Weights of a small transformer language model.
Size: 12 layers, 9 heads of 32 (1 for keys and values), MLP 1536 GELU, vocabulary 8623, 20.5M parameters.
Training: a variant of Adam for these matrices, 616M tokens, 4701 steps.
MLP neurons of a small language model. Each row is named by its layer, matrix (up: input weights) and neuron, and shows model dimensions 176-239. Each number is 200 + 40 x the weight over its row's rms, rounded and kept within 0 to 999.
After each neuron's rows, "fires after" lists the tokens most often just before its 100 highest values on Wikipedia text that the model never trained on.

L3.up94,203,192,146,224,149,266,134,157,157,220,230,197,175,317,191,184,175,214,153,204,153,155,236,302,198,174,208,234,212,241,95,217,274,156,180,164,200,171,204,289,124,186,114,220,134,231,280,164,199,174,140,216,171,195,222,146,204,165,158,214,118,214,204,180
fires after: " to", " can", " used", " s", " under"

L4.up594,198,200,143,233,188,223,220,219,161,213,265,201,198,279,160,186,174,250,223,232,225,150,250,277,160,216,208,187,155,212,161,209,231,197,280,188,247,128,196,224,170,186,142,144,218,237,149,207,111,175,197,229,209,202,213,159,173,196,195,151,150,206,187,153
fires after: " O", " o", " P", " c", " |", " p"

L8.up438,202,227,192,306,233,235,251,167,227,262,226,205,204,255,128,234,260,249,194,203,183,262,218,233,155,129,249,227,191,225,185,229,253,238,224,243,186,139,179,215,160,219,182,209,219,192,199,177,198,238,169,206,255,197,237,203,159,235,230,185,164,180,181,215
fires after: "\n", " /", " (", "–", " is"

L4.up1303,238,222,194,178,210,138,200,256,193,171,195,188,239,263,211,178,251,185,200,180,165,232,248,236,158,210,212,273,226,216,219,301,263,176,218,167,226,202,214,175,190,275,266,230,265,144,260,104,241,199,155,225,202,189,231,260,216,186,245,191,161,195,186,268
fires after: " the", " in", " a", " his", "'s", " of"

L2.up130,280,217,193,244,257,236,208,194,206,194,192,225,127,133,182,216,205,214,218,178,270,149,185,221,253,124,210,292,176,228,238,241,208,210,110,229,163,160,157,140,245,192,275,207,245,240,238,258,168,229,196,222,255,243,240,203,241,273,212,249,112,137,117,224
fires after: " 1", " 2", "v", " semi", " pre"

L3.up937,231,191,253,187,225,191,169,188,79,127,285,221,189,286,229,200,186,215,227,200,126,179,236,209,211,206,203,231,213,170,210,233,229,157,216,181,215,171,246,230,219,222,211,197,236,198,227,172,245,168,146,289,203,239,277,215,143,202,183,199,160,167,145,188
fires after: " |", " to", " a", " the", " for", " of"

L4.up1202,228,157,171,186,220,194,222,198,152,233,227,186,147,198,155,206,175,305,175,214,216,183,187,278,194,146,203,220,259,193,163,194,189,251,175,173,192,179,169,171,240,255,232,146,175,185,237,170,255,216,199,241,256,189,249,249,213,274,253,267,191,184,106,170
fires after: " (", " to", " \"", " made", " his", " on"

L8.up10,236,213,229,181,237,194,210,178,237,298,217,167,250,239,291,152,196,290,168,211,236,191,178,118,207,190,184,216,255,200,221,176,219,301,226,183,173,185,232,284,155,243,149,255,115,202,126,193,188,259,184,207,161,148,188,265,118,250,222,156,101,179,213,140
fires after: ",", "\n", "."

L3.up1459,248,270,154,207,209,207,160,234,203,293,215,130,253,174,228,206,216,203,122,193,161,160,114,180,179,258,164,276,212,205,164,189,224,229,166,271,192,186,196,220,190,220,127,284,229,181,165,250,203,246,219,192,195,195,183,154,143,190,136,214,199,170,155,189
fires after: " the", " The"

L3.up1318,203,241,236,238,229,203,187,217,202,221,194,257,204,220,109,230,176,206,182,232,132,153,169,212,196,200,101,152,220,186,276,172,186,206,278,209,253,169,168,150,203,222,274,174,174,249,225,198,204,249,171,222,237,161,208,218,226,188,181,198,140,195,245,313
fires after: " the", " The", " C", "C", "The", "B"

L8.up1056,285,202,227,202,201,179,213,218,179,219,156,202,204,228,186,247,185,269,175,214,240,157,250,218,224,221,189,213,243,228,217,269,196,255,176,167,257,240,159,266,103,195,136,217,203,165,97,183,232,256,231,161,287,155,235,148,199,130,222,194,155,185,190,237
fires after: " |", "×", ".", " ", " %", "–"

L4.up520,205,171,203,225,251,264,214,237,203,181,222,231,195,203,214,202,223,217,167,194,111,163,202,257,180,229,182,196,249,85,178,223,220,240,204,232,217,208,175,169,210,181,242,214,222,203,213,191,183,248,155,170,262,185,206,263,121,211,215,241,174,207,93,283
fires after: " the", " May", " G", " th", " The"

L3.up298,282,195,179,209,179,124,248,153,197,212,204,217,286,189,220,186,98,196,152,219,123,181,193,256,141,162,191,246,247,121,207,230,254,160,243,187,183,216,162,172,243,177,225,115,253,210,275,261,244,168,229,237,234,203,205,222,204,251,265,190,106,251,180,197
fires after: " A", " G", ",", "-", " E", " H"

L2.up1465,220,207,180,202,254,215,242,217,168,179,285,222,201,183,198,194,246,182,175,290,130,231,259,234,205,200,130,206,206,173,194,244,243,226,212,138,151,242,180,145,209,173,224,254,259,185,220,174,187,199,138,153,223,204,172,239,166,245,212,184,222,198,233,281
fires after: " 0", " 1", " 2", " 11", " 12"

L4.up12,257,233,235,152,178,220,256,171,196,196,246,226,240,174,192,160,245,178,154,224,215,190,132,195,149,187,116,221,275,170,200,230,245,293,179,243,234,169,223,189,168,275,179,252,247,198,165,201,198,247,127,202,142,291,329,216,192,171,237,200,205,206,167,158
fires after: "\n", "|", "-", ",", "K", " H"

L3.up515,209,192,103,233,232,226,250,215,196,222,194,274,226,201,194,214,226,181,213,239,242,276,158,238,196,201,201,263,255,281,144,197,207,196,232,193,222,190,134,226,159,185,132,252,194,241,239,216,167,254,228,310,111,217,182,205,141,272,268,160,127,234,176,230
fires after: "M", " R", " C", " a", " M"

L3.up137,183,232,174,214,195,173,167,199,217,224,211,168,208,140,180,168,196,217,161,177,213,174,159,260,161,183,254,227,244,147,209,209,181,244,255,246,214,144,207,227,167,255,211,221,185,155,269,194,179,249,240,263,215,225,233,137,163,190,293,210,171,177,177,219
fires after: " the", " G", " Mil", " a", "\n"

L3.up854,247,182,215,249,195,150,201,173,188,143,211,192,213,212,244,154,258,205,217,237,169,206,256,195,163,273,178,182,218,166,206,212,210,168,202,233,164,162,134,227,204,185,211,200,220,173,278,98,302,127,215,275,257,176,287,200,147,246,210,241,255,151,198,230
fires after: "===", "==", " of", " an", " for", " the"

L2.up471,181,208,162,232,244,169,243,191,154,237,201,235,227,166,223,182,238,213,157,268,193,158,224,192,185,193,240,268,291,231,173,167,225,211,209,228,176,135,195,194,188,183,176,187,178,190,204,146,214,152,233,254,197,243,217,172,167,214,184,185,185,176,156,201
fires after: " M", " S", " Par", " Al", "S", "M"

L3.up259,199,215,171,239,163,233,153,193,197,262,257,158,136,175,285,253,278,237,192,252,150,121,169,205,220,249,162,205,207,156,177,182,189,213,285,133,194,202,199,175,146,232,146,141,217,179,212,181,181,169,161,236,202,151,150,216,204,178,196,183,148,155,239,181
fires after: ".", " o", " on", " O"

L4.up1022,167,202,149,218,269,173,239,237,145,174,235,194,151,197,248,245,235,231,200,230,183,177,131,138,219,240,161,110,236,204,179,230,172,213,220,145,299,206,231,203,207,191,240,165,249,220,197,224,257,177,111,189,88,293,187,301,206,120,216,308,225,239,222,187
fires after: "\n", " sh", " Sh", " H", "ich", " Ch"

L8.up1196,191,283,206,153,153,156,176,177,221,194,167,194,244,150,304,180,200,241,164,212,203,172,188,202,190,191,168,245,272,235,161,334,146,258,318,197,168,245,235,225,126,295,211,197,215,180,136,185,230,230,187,146,231,187,192,190,175,262,204,179,123,220,182,249
fires after: ",", ".", " of"

L8.up670,249,145,126,234,140,202,261,226,195,247,215,208,212,171,167,132,168,187,245,271,187,150,176,275,204,260,266,167,238,193,261,218,218,193,175,195,130,202,195,285,193,234,200,186,141,165,178,175,268,245,147,266,220,100,223,188,162,202,222,235,226,186,251,203
fires after: " |", ":", " L", " in", ",", " Be"

L3.up815,191,128,148,236,189,219,201,157,194,207,254,162,173,252,226,216,210,159,137,159,174,184,192,222,145,239,151,172,181,192,96,213,242,206,242,169,157,213,206,252,182,183,237,160,224,209,164,150,195,219,213,275,263,262,243,178,159,314,171,137,180,228,200,294
fires after: " the", " C", " gen", " H", " U", " Z"

L3.up598,212,139,215,192,189,163,239,262,201,223,271,176,189,214,216,145,145,200,274,192,237,159,173,229,163,172,197,267,211,218,290,212,232,134,181,229,72,172,151,165,223,219,300,238,211,211,277,211,225,163,205,276,243,211,263,115,164,285,210,165,92,214,172,187
fires after: "|", " a", "==", " an", "'s", "-"

L3.up681,227,145,206,189,180,181,241,184,234,161,200,142,217,189,155,144,161,182,212,165,183,276,193,175,169,187,180,211,233,210,231,183,241,147,209,194,248,127,213,180,205,282,256,145,190,215,191,185,234,148,256,221,219,170,254,190,122,247,249,174,207,126,205,206
fires after: ",", " in", " of"

L8.up1024,151,168,190,218,260,205,218,175,156,236,195,235,148,235,170,184,151,211,225,189,203,190,293,266,74,127,172,271,234,248,206,258,238,164,222,145,204,96,192,318,221,189,178,249,252,162,232,160,236,221,177,222,225,210,273,205,204,266,216,157,122,209,136,182
fires after: "\n", ".", ")"

L8.up1533,183,180,253,99,156,153,114,235,109,231,233,173,215,198,162,169,227,163,245,243,162,214,181,234,126,114,233,235,200,236,184,219,204,248,194,281,197,192,228,244,202,253,209,212,155,219,250,182,222,234,295,186,164,154,177,170,151,160,265,218,126,191,213,246
fires after: " the", "===", " a"

L4.up835,224,243,211,163,230,186,203,161,226,250,213,229,240,242,270,162,201,211,218,238,172,157,233,245,166,194,156,209,251,168,147,249,180,195,174,179,180,141,200,185,217,216,155,159,185,211,220,166,267,155,185,247,241,206,209,183,195,207,109,275,145,166,197,209
fires after: " as", " s", " to", " at", " by"

L3.up1194,152,238,150,228,210,154,238,172,207,273,165,194,251,200,184,207,170,227,172,239,164,163,188,237,219,163,210,199,301,202,216,211,244,196,201,111,230,255,198,147,263,228,259,155,167,175,183,154,224,180,143,245,244,191,195,255,232,283,236,212,184,159,119,219
fires after: " (", "’", ",", "-", " \"", "'"

L4.up211,252,189,199,262,152,169,107,208,141,197,247,206,179,196,276,236,194,203,261,200,140,215,169,168,186,187,268,183,296,186,267,188,215,197,219,248,245,169,208,185,176,213,216,148,163,160,229,206,175,286,228,163,324,220,270,233,196,184,263,223,141,144,185,231
fires after: " the", ".", ",", " late"

L8.up1291,156,193,210,209,208,215,166,168,217,172,208,186,199,236,211,211,219,217,200,186,198,199,270,258,202,194,169,218,172,207,216,148,209,190,199,218,256,229,162,251,175,184,218,210,226,284,173,196,223,197,199,216,195,188,212,211,193,266,163,219,204,221,221,216
fires after: " |"

L2.up720,225,220,247,127,169,210,182,221,174,196,253,241,192,155,224,165,192,259,165,212,175,149,246,255,162,220,186,182,177,179,168,208,231,159,209,173,171,158,181,293,238,220,261,149,182,247,272,171,187,253,207,264,252,249,211,218,179,224,244,185,189,185,113,181
fires after: " D", " b", " W", " d", " t", " P"

L4.up976,246,230,197,184,208,182,180,171,190,233,260,183,255,205,185,144,271,203,175,162,202,208,191,249,175,146,181,238,267,196,183,186,174,134,194,245,169,130,204,199,208,191,177,155,217,132,199,178,200,150,213,256,300,200,214,162,150,236,188,208,174,163,168,213
fires after: " (", "\n", ",", " was", "=", " as"

L3.up1228,224,240,198,217,176,148,187,199,193,232,223,213,236,200,142,172,162,185,190,187,275,218,250,236,151,130,231,260,242,179,233,232,218,154,241,205,220,180,205,123,215,235,259,267,232,273,177,186,136,154,251,250,225,167,268,176,159,305,242,249,188,180,201,202
fires after: " in", " his", " of", "'s"

L8.up690,246,182,224,171,205,177,250,251,166,289,238,228,180,209,148,190,133,343,241,200,195,203,226,145,202,240,175,206,196,259,149,215,186,250,225,168,177,179,253,257,128,173,128,221,141,156,109,197,170,184,177,202,224,182,180,181,182,186,203,200,159,168,273,167
fires after: " |", ".", " B", "L"

L8.up444,276,204,205,197,189,168,261,230,210,290,205,198,255,203,230,196,144,310,216,183,240,202,239,172,235,217,270,173,236,175,233,208,187,217,160,207,198,186,268,303,177,208,72,253,150,175,218,159,193,226,205,278,226,157,189,179,176,220,205,140,112,138,201,108
fires after: " |", " Ro", ",", " Rio", " L", "o"

L8.up1299,240,234,151,190,171,158,255,212,161,176,238,211,173,295,238,160,235,149,255,222,215,195,232,231,207,240,162,196,227,243,200,217,332,196,201,193,165,177,240,193,250,168,240,235,115,217,162,161,223,176,139,224,192,142,232,171,209,192,206,214,170,124,213,148
fires after: " |", "-", ":", ",", " (", "\n"

L3.up807,251,168,220,251,182,208,227,225,167,203,194,218,188,214,148,176,199,260,195,335,278,226,268,264,255,232,163,182,184,158,147,231,253,171,177,218,240,195,201,230,205,202,131,187,229,157,234,184,216,193,218,239,273,159,181,107,233,199,209,200,235,222,211,197
fires after: " |", " (", " 0", " not", " 1"

L8.up910,225,190,133,222,187,213,247,228,219,209,205,220,253,197,221,187,188,196,199,231,139,216,231,182,236,249,202,142,187,206,180,238,257,178,223,268,152,169,196,239,177,180,154,237,171,194,248,179,201,196,203,265,252,148,213,264,152,253,230,236,210,210,234,212
fires after: " |", ";", ");", ":"

L3.up368,231,170,177,155,206,211,241,213,174,195,214,200,234,128,150,209,229,193,169,302,166,177,185,229,165,158,154,159,190,222,138,199,253,269,206,194,217,135,180,196,220,244,255,207,210,158,253,167,188,200,170,267,250,244,244,147,186,209,196,189,143,201,209,315
fires after: " the", "-", " in", ",", " a", " to"

L4.up83,212,188,256,199,154,198,249,194,173,273,247,209,196,271,188,188,133,303,138,271,182,164,229,257,179,185,215,203,223,173,207,174,301,187,197,211,153,183,236,233,173,229,184,207,210,213,238,167,250,174,144,218,234,221,250,144,248,228,183,218,250,85,207,173
fires after: " to", " can", " not"

L3.up988,130,180,173,158,216,210,158,103,216,152,208,199,252,168,233,78,218,232,182,204,188,221,211,185,183,207,178,195,228,190,229,274,267,142,203,194,227,215,230,239,230,149,234,198,183,229,249,231,192,214,204,209,191,255,253,187,170,210,186,167,241,196,123,251
fires after: " D", " B", " L", " d", " 0", "R"

L3.up1362,199,168,163,289,227,192,204,138,236,196,228,165,197,216,205,164,203,208,115,176,233,161,194,206,227,186,130,226,218,186,209,193,233,172,203,160,170,162,121,151,228,308,249,206,248,275,220,179,230,150,183,241,222,260,203,208,102,281,253,182,186,167,222,191
fires after: " the", " his", " in", " of", " special", "'s"

L4.up499,206,178,239,196,193,178,213,171,253,241,193,144,172,156,168,207,218,251,175,230,141,264,205,145,250,232,176,179,182,149,192,223,204,281,208,252,208,179,209,235,177,211,225,222,191,206,154,196,184,241,220,214,229,228,205,201,175,201,222,215,87,121,218,220
fires after: ",", "),", "."

L8.up658,240,198,200,258,255,190,207,254,243,253,211,173,229,215,265,163,141,317,153,221,289,208,211,202,163,173,139,200,296,161,175,197,165,252,179,226,214,154,191,289,208,251,81,235,179,207,183,183,274,261,220,265,224,208,161,278,158,263,205,145,105,204,167,197
fires after: "\n", ",", ".", "\n "

L3.up225,173,175,160,198,216,219,189,251,128,211,219,212,167,200,195,140,144,197,237,244,173,205,210,196,151,156,126,239,214,244,189,215,208,149,182,266,203,125,173,281,176,198,151,260,218,204,207,197,181,219,147,242,206,250,272,209,122,232,221,189,191,212,127,238
fires after: " the", " The", " a", "The", " and"

L8.up358,180,167,192,200,255,169,207,234,222,220,174,199,200,149,232,194,218,197,149,177,193,100,165,179,182,166,178,243,161,246,231,276,212,217,311,101,241,182,209,303,217,285,186,207,170,172,192,245,195,186,187,233,215,236,140,209,172,236,179,169,167,135,178,165
fires after: " the", " States", " York", " The", " National", " Florida"

L3.up98,224,197,132,237,192,153,157,215,195,163,208,157,233,190,229,161,243,183,190,212,195,120,186,242,205,224,170,281,242,223,211,210,255,158,242,233,202,225,171,176,158,256,217,246,230,187,200,230,197,213,255,212,231,270,164,240,181,292,210,195,203,203,205,172
fires after: " in", " the", " of", " U"

L8.up517,160,230,230,265,254,193,271,161,164,236,181,258,156,224,196,228,187,208,193,181,264,224,230,282,180,151,189,271,170,203,216,256,229,251,225,238,201,121,223,230,258,198,152,178,216,189,153,230,249,234,179,245,228,148,198,176,179,227,209,223,194,212,142,203
fires after: "\n"

L4.up1238,208,237,141,209,182,153,175,148,137,178,227,159,148,268,181,209,245,155,132,172,154,205,189,236,183,204,188,212,204,142,202,175,209,209,161,192,150,175,228,219,211,238,161,238,241,170,215,152,194,254,142,255,207,120,217,228,207,287,181,257,134,198,105,260
fires after: " the", " The"

L8.up890,313,202,170,245,153,144,212,247,215,247,242,242,147,200,296,143,163,300,202,168,246,127,234,138,204,268,192,214,247,183,183,217,184,289,243,175,190,215,213,258,167,172,130,190,113,218,175,192,217,176,177,250,205,250,192,223,197,168,201,263,114,207,178,168
fires after: ".", ",", " |", "\n ", "\n"

L4.up800,209,189,137,199,204,243,205,191,162,208,342,189,202,219,166,221,250,221,231,220,166,105,225,240,211,137,198,159,183,232,228,215,263,243,234,185,203,136,212,178,162,181,238,250,226,257,149,206,100,223,185,232,202,205,256,206,168,198,159,203,126,206,203,264
fires after: " and", " O", " D", " I", " L"

L2.up122,209,161,135,245,203,213,207,160,171,235,193,210,174,212,199,167,162,224,194,284,211,170,277,244,178,110,184,230,248,194,178,199,206,198,251,207,183,168,224,232,181,162,193,212,304,238,262,263,232,191,230,259,223,315,191,228,157,202,121,198,235,170,204,222
fires after: "S", " Al", "C", " de", " S"

L8.up1259,211,270,172,215,230,187,279,151,196,166,304,220,221,234,197,148,231,186,226,171,233,190,202,158,191,155,248,247,237,236,228,211,251,184,255,246,138,201,103,165,140,213,225,218,152,129,187,173,183,178,212,228,196,174,208,163,195,194,226,197,183,141,133,104
fires after: "|", "\n", "==", "-", " |"

L3.up550,232,197,190,287,175,182,174,193,226,207,212,169,205,209,234,183,119,177,141,213,175,196,114,160,149,201,144,275,237,198,246,281,247,159,195,206,211,214,110,191,223,257,161,293,154,181,186,227,284,203,178,213,254,180,207,200,171,225,272,203,125,77,190,211
fires after: " the", " a", " his", " The", " its"

L4.up992,240,196,156,227,252,204,244,219,196,196,263,199,202,176,208,226,155,234,154,248,164,193,179,170,181,236,198,245,255,249,173,192,262,177,222,162,198,168,180,205,220,236,172,232,210,238,262,150,227,166,238,241,224,230,179,203,207,262,257,197,188,233,147,215
fires after: " the", " a", "The"

L3.up1399,224,256,213,197,126,217,205,201,205,164,271,235,183,257,196,178,173,177,208,155,209,200,186,204,175,229,162,300,202,174,214,175,212,204,208,181,175,190,93,181,221,225,197,233,218,238,193,141,181,175,222,232,233,215,191,142,218,261,202,197,170,207,146,216
fires after: "\n", "-", "|", "‡", ",", "=="

L3.up389,212,228,247,139,177,178,187,191,172,225,207,232,232,243,129,273,144,304,207,271,160,98,197,284,174,236,254,224,266,152,227,207,305,188,142,167,237,178,225,219,150,173,146,234,152,217,203,126,202,199,181,229,223,162,153,177,210,223,174,149,214,174,217,132
fires after: " to", " not", " would", " can", " could", " will"

L8.up505,195,210,215,173,212,169,197,196,285,208,243,156,274,190,282,136,240,180,197,176,215,197,217,214,201,253,206,173,307,177,218,238,187,185,238,238,176,211,206,284,179,242,178,244,180,138,239,176,212,209,221,253,230,189,197,295,129,290,221,162,181,212,175,221
fires after: " |", "|", ",", "=", "\n "

L3.up1345,205,206,153,146,197,173,214,169,140,180,241,208,199,204,221,210,173,277,162,199,192,189,216,210,177,252,176,174,254,151,202,193,292,217,272,192,214,155,227,281,203,215,239,145,147,184,201,222,220,186,211,203,233,184,139,224,179,286,211,233,139,124,250,186
fires after: ",", "\n", ";"

L8.up1408,195,254,194,141,217,173,240,198,217,180,275,209,203,220,274,253,201,219,179,200,169,256,273,191,219,231,216,141,271,232,131,255,246,209,213,268,130,188,236,283,150,209,188,172,171,200,141,197,209,235,128,186,182,168,197,135,227,229,134,160,136,226,181,168
fires after: "born", ",", " |", ":", " ("

L3.up583,197,202,219,178,273,229,121,179,198,136,176,145,236,198,162,175,248,170,164,209,185,157,192,231,184,252,145,213,193,245,137,236,217,210,222,229,176,220,257,200,158,251,221,177,282,163,214,219,213,243,174,243,187,207,211,190,137,271,222,196,147,203,206,255
fires after: " U", " the", " under", " J"

L3.up594,194,243,169,156,205,174,289,174,196,205,205,141,239,207,187,191,213,208,160,167,210,201,212,165,161,248,169,257,252,277,228,241,297,180,219,200,162,173,176,193,188,249,218,174,202,271,182,132,147,201,179,208,254,208,258,140,144,244,204,200,181,164,200,150
fires after: " in", ",", ":", "|", " of"

L8.up280,181,169,205,183,235,108,179,164,185,210,200,193,239,192,246,158,195,167,128,226,221,101,219,220,230,188,271,151,160,246,191,236,213,203,219,292,216,161,158,240,244,220,163,192,211,187,285,139,301,236,220,169,209,142,270,158,203,266,270,213,208,149,240,267
fires after: " the", " |", " of", ",", " to"

L2.up1534,144,189,174,206,238,268,174,184,244,174,274,303,183,198,207,207,247,239,198,202,238,234,297,227,284,212,103,179,223,209,193,189,183,159,229,167,205,198,153,207,154,194,165,135,179,160,243,205,192,247,150,263,193,261,148,237,209,178,193,218,214,133,191,292
fires after: " 0", "%", " 1"

L8.up1373,177,227,191,233,280,174,231,215,197,244,163,165,188,278,159,270,242,211,149,225,260,214,165,270,203,118,190,309,257,206,174,235,205,199,155,152,234,177,225,204,223,235,159,216,172,218,197,225,264,151,187,229,238,183,175,207,214,220,212,235,191,210,177,267
fires after: "\n", ".", ")"

L2.up745,213,202,224,242,97,263,275,197,210,243,212,211,143,216,179,233,197,200,223,176,243,151,158,259,193,154,204,250,237,246,181,238,178,219,229,179,203,159,245,185,245,218,283,284,179,188,209,224,204,196,190,211,216,219,218,128,177,192,200,233,145,217,216,179
fires after: " United", "–", "-", "=="

L4.up217,298,138,153,190,260,232,255,228,155,161,245,229,203,225,240,260,251,220,176,249,259,187,175,260,164,198,175,195,197,230,244,199,214,172,189,209,178,204,120,267,217,231,169,268,254,162,235,173,156,214,252,219,295,164,193,208,190,146,164,242,176,206,145,206
fires after: " |", "\n", ".", ";", " (", "/"

L3.up400,146,174,159,219,218,162,283,240,166,262,247,220,184,237,171,202,204,202,126,279,194,175,132,214,129,208,104,184,224,245,158,206,212,213,159,216,239,224,158,238,223,250,187,261,190,190,176,140,192,175,194,262,220,160,214,204,193,301,183,262,200,198,184,147
fires after: " H", " h", " \"", "h", "-", " it"

L3.up461,190,215,208,237,280,179,214,176,174,233,241,151,204,198,272,221,256,248,92,217,149,248,161,164,231,191,147,231,240,129,245,185,221,218,244,159,148,194,192,236,210,200,239,194,171,179,235,217,179,173,144,232,225,172,164,260,214,239,189,213,183,166,151,221
fires after: " (", ".", ",", "-", " \"", "—"

L8.up1184,118,192,168,102,207,186,210,187,268,242,180,183,222,207,244,201,161,192,172,170,144,159,228,257,203,168,158,148,252,234,228,230,208,290,275,200,146,188,229,240,114,234,208,146,158,193,207,168,167,237,218,251,199,158,207,200,178,262,197,132,144,183,188,298
fires after: ",", ".,", " |", " and", ";", "ak"

L3.up671,227,207,185,231,200,201,233,235,164,182,230,224,178,236,195,174,219,196,216,153,214,281,231,249,211,147,214,223,205,223,207,219,181,274,221,208,195,231,119,271,209,253,279,237,167,127,199,154,210,134,241,215,259,222,232,223,192,191,232,222,116,203,202,189
fires after: "\n", " (", "="

L8.up1350,174,159,220,167,146,201,176,174,177,275,216,238,194,187,170,201,188,269,213,186,168,189,183,258,247,201,255,155,227,246,154,191,198,247,189,161,163,228,272,193,162,154,182,202,167,172,140,194,154,244,138,172,200,264,214,175,232,169,243,189,194,145,233,233
fires after: ".", ",", " |"

L3.up1344,205,242,161,223,198,241,202,196,125,194,210,176,213,226,243,229,313,258,204,250,200,171,244,201,238,267,181,207,147,203,229,222,201,205,290,220,221,209,161,191,178,172,218,274,194,203,157,227,176,258,184,173,256,190,201,198,124,166,164,157,195,193,180,198
fires after: " o", " O", " D", "O", "or"

L3.up552,245,227,162,246,185,201,200,194,208,249,220,229,151,257,218,227,134,212,205,192,136,221,123,159,219,187,205,172,228,214,202,196,212,241,269,226,249,98,245,218,102,273,175,166,179,205,191,150,200,270,197,186,183,212,167,220,164,175,244,171,170,122,213,191
fires after: " $", ",", ".", " £", " from"

L3.up1026,252,214,208,151,136,219,139,165,199,241,230,252,186,253,230,212,257,206,236,156,182,162,141,264,249,187,267,245,268,300,191,175,234,165,177,229,247,119,212,186,236,170,221,160,187,226,188,176,213,188,197,286,219,152,175,155,158,224,245,163,106,151,152,225
fires after: " the", "–", "-", " The"

L2.up1100,217,208,189,220,218,171,177,225,174,264,230,256,250,157,195,202,176,169,218,190,194,174,225,239,191,140,226,266,266,318,187,208,175,240,183,145,249,208,206,196,224,221,207,174,193,217,227,183,174,187,257,268,174,292,200,161,180,242,152,177,176,163,199,179
fires after: " S", " K", "S", " V", " J"

L8.up810,220,205,218,189,249,225,208,231,175,204,193,204,161,227,158,234,125,236,224,181,198,196,150,247,215,158,182,213,210,223,209,224,216,174,258,183,197,176,163,187,229,172,147,140,291,220,140,203,145,247,223,221,230,221,257,119,237,143,179,182,188,181,211,213
fires after: " |", "–", " cm", " ft", " 0"

L2.up1321,219,208,154,283,97,200,203,169,145,198,243,176,213,210,214,117,194,242,207,187,188,236,284,210,255,221,168,243,254,196,265,205,216,130,163,226,303,187,193,182,148,200,158,169,189,214,212,198,235,217,186,221,191,223,207,256,177,226,166,271,251,161,188,184
fires after: " 1", " 0", " 2", " con", " Fin"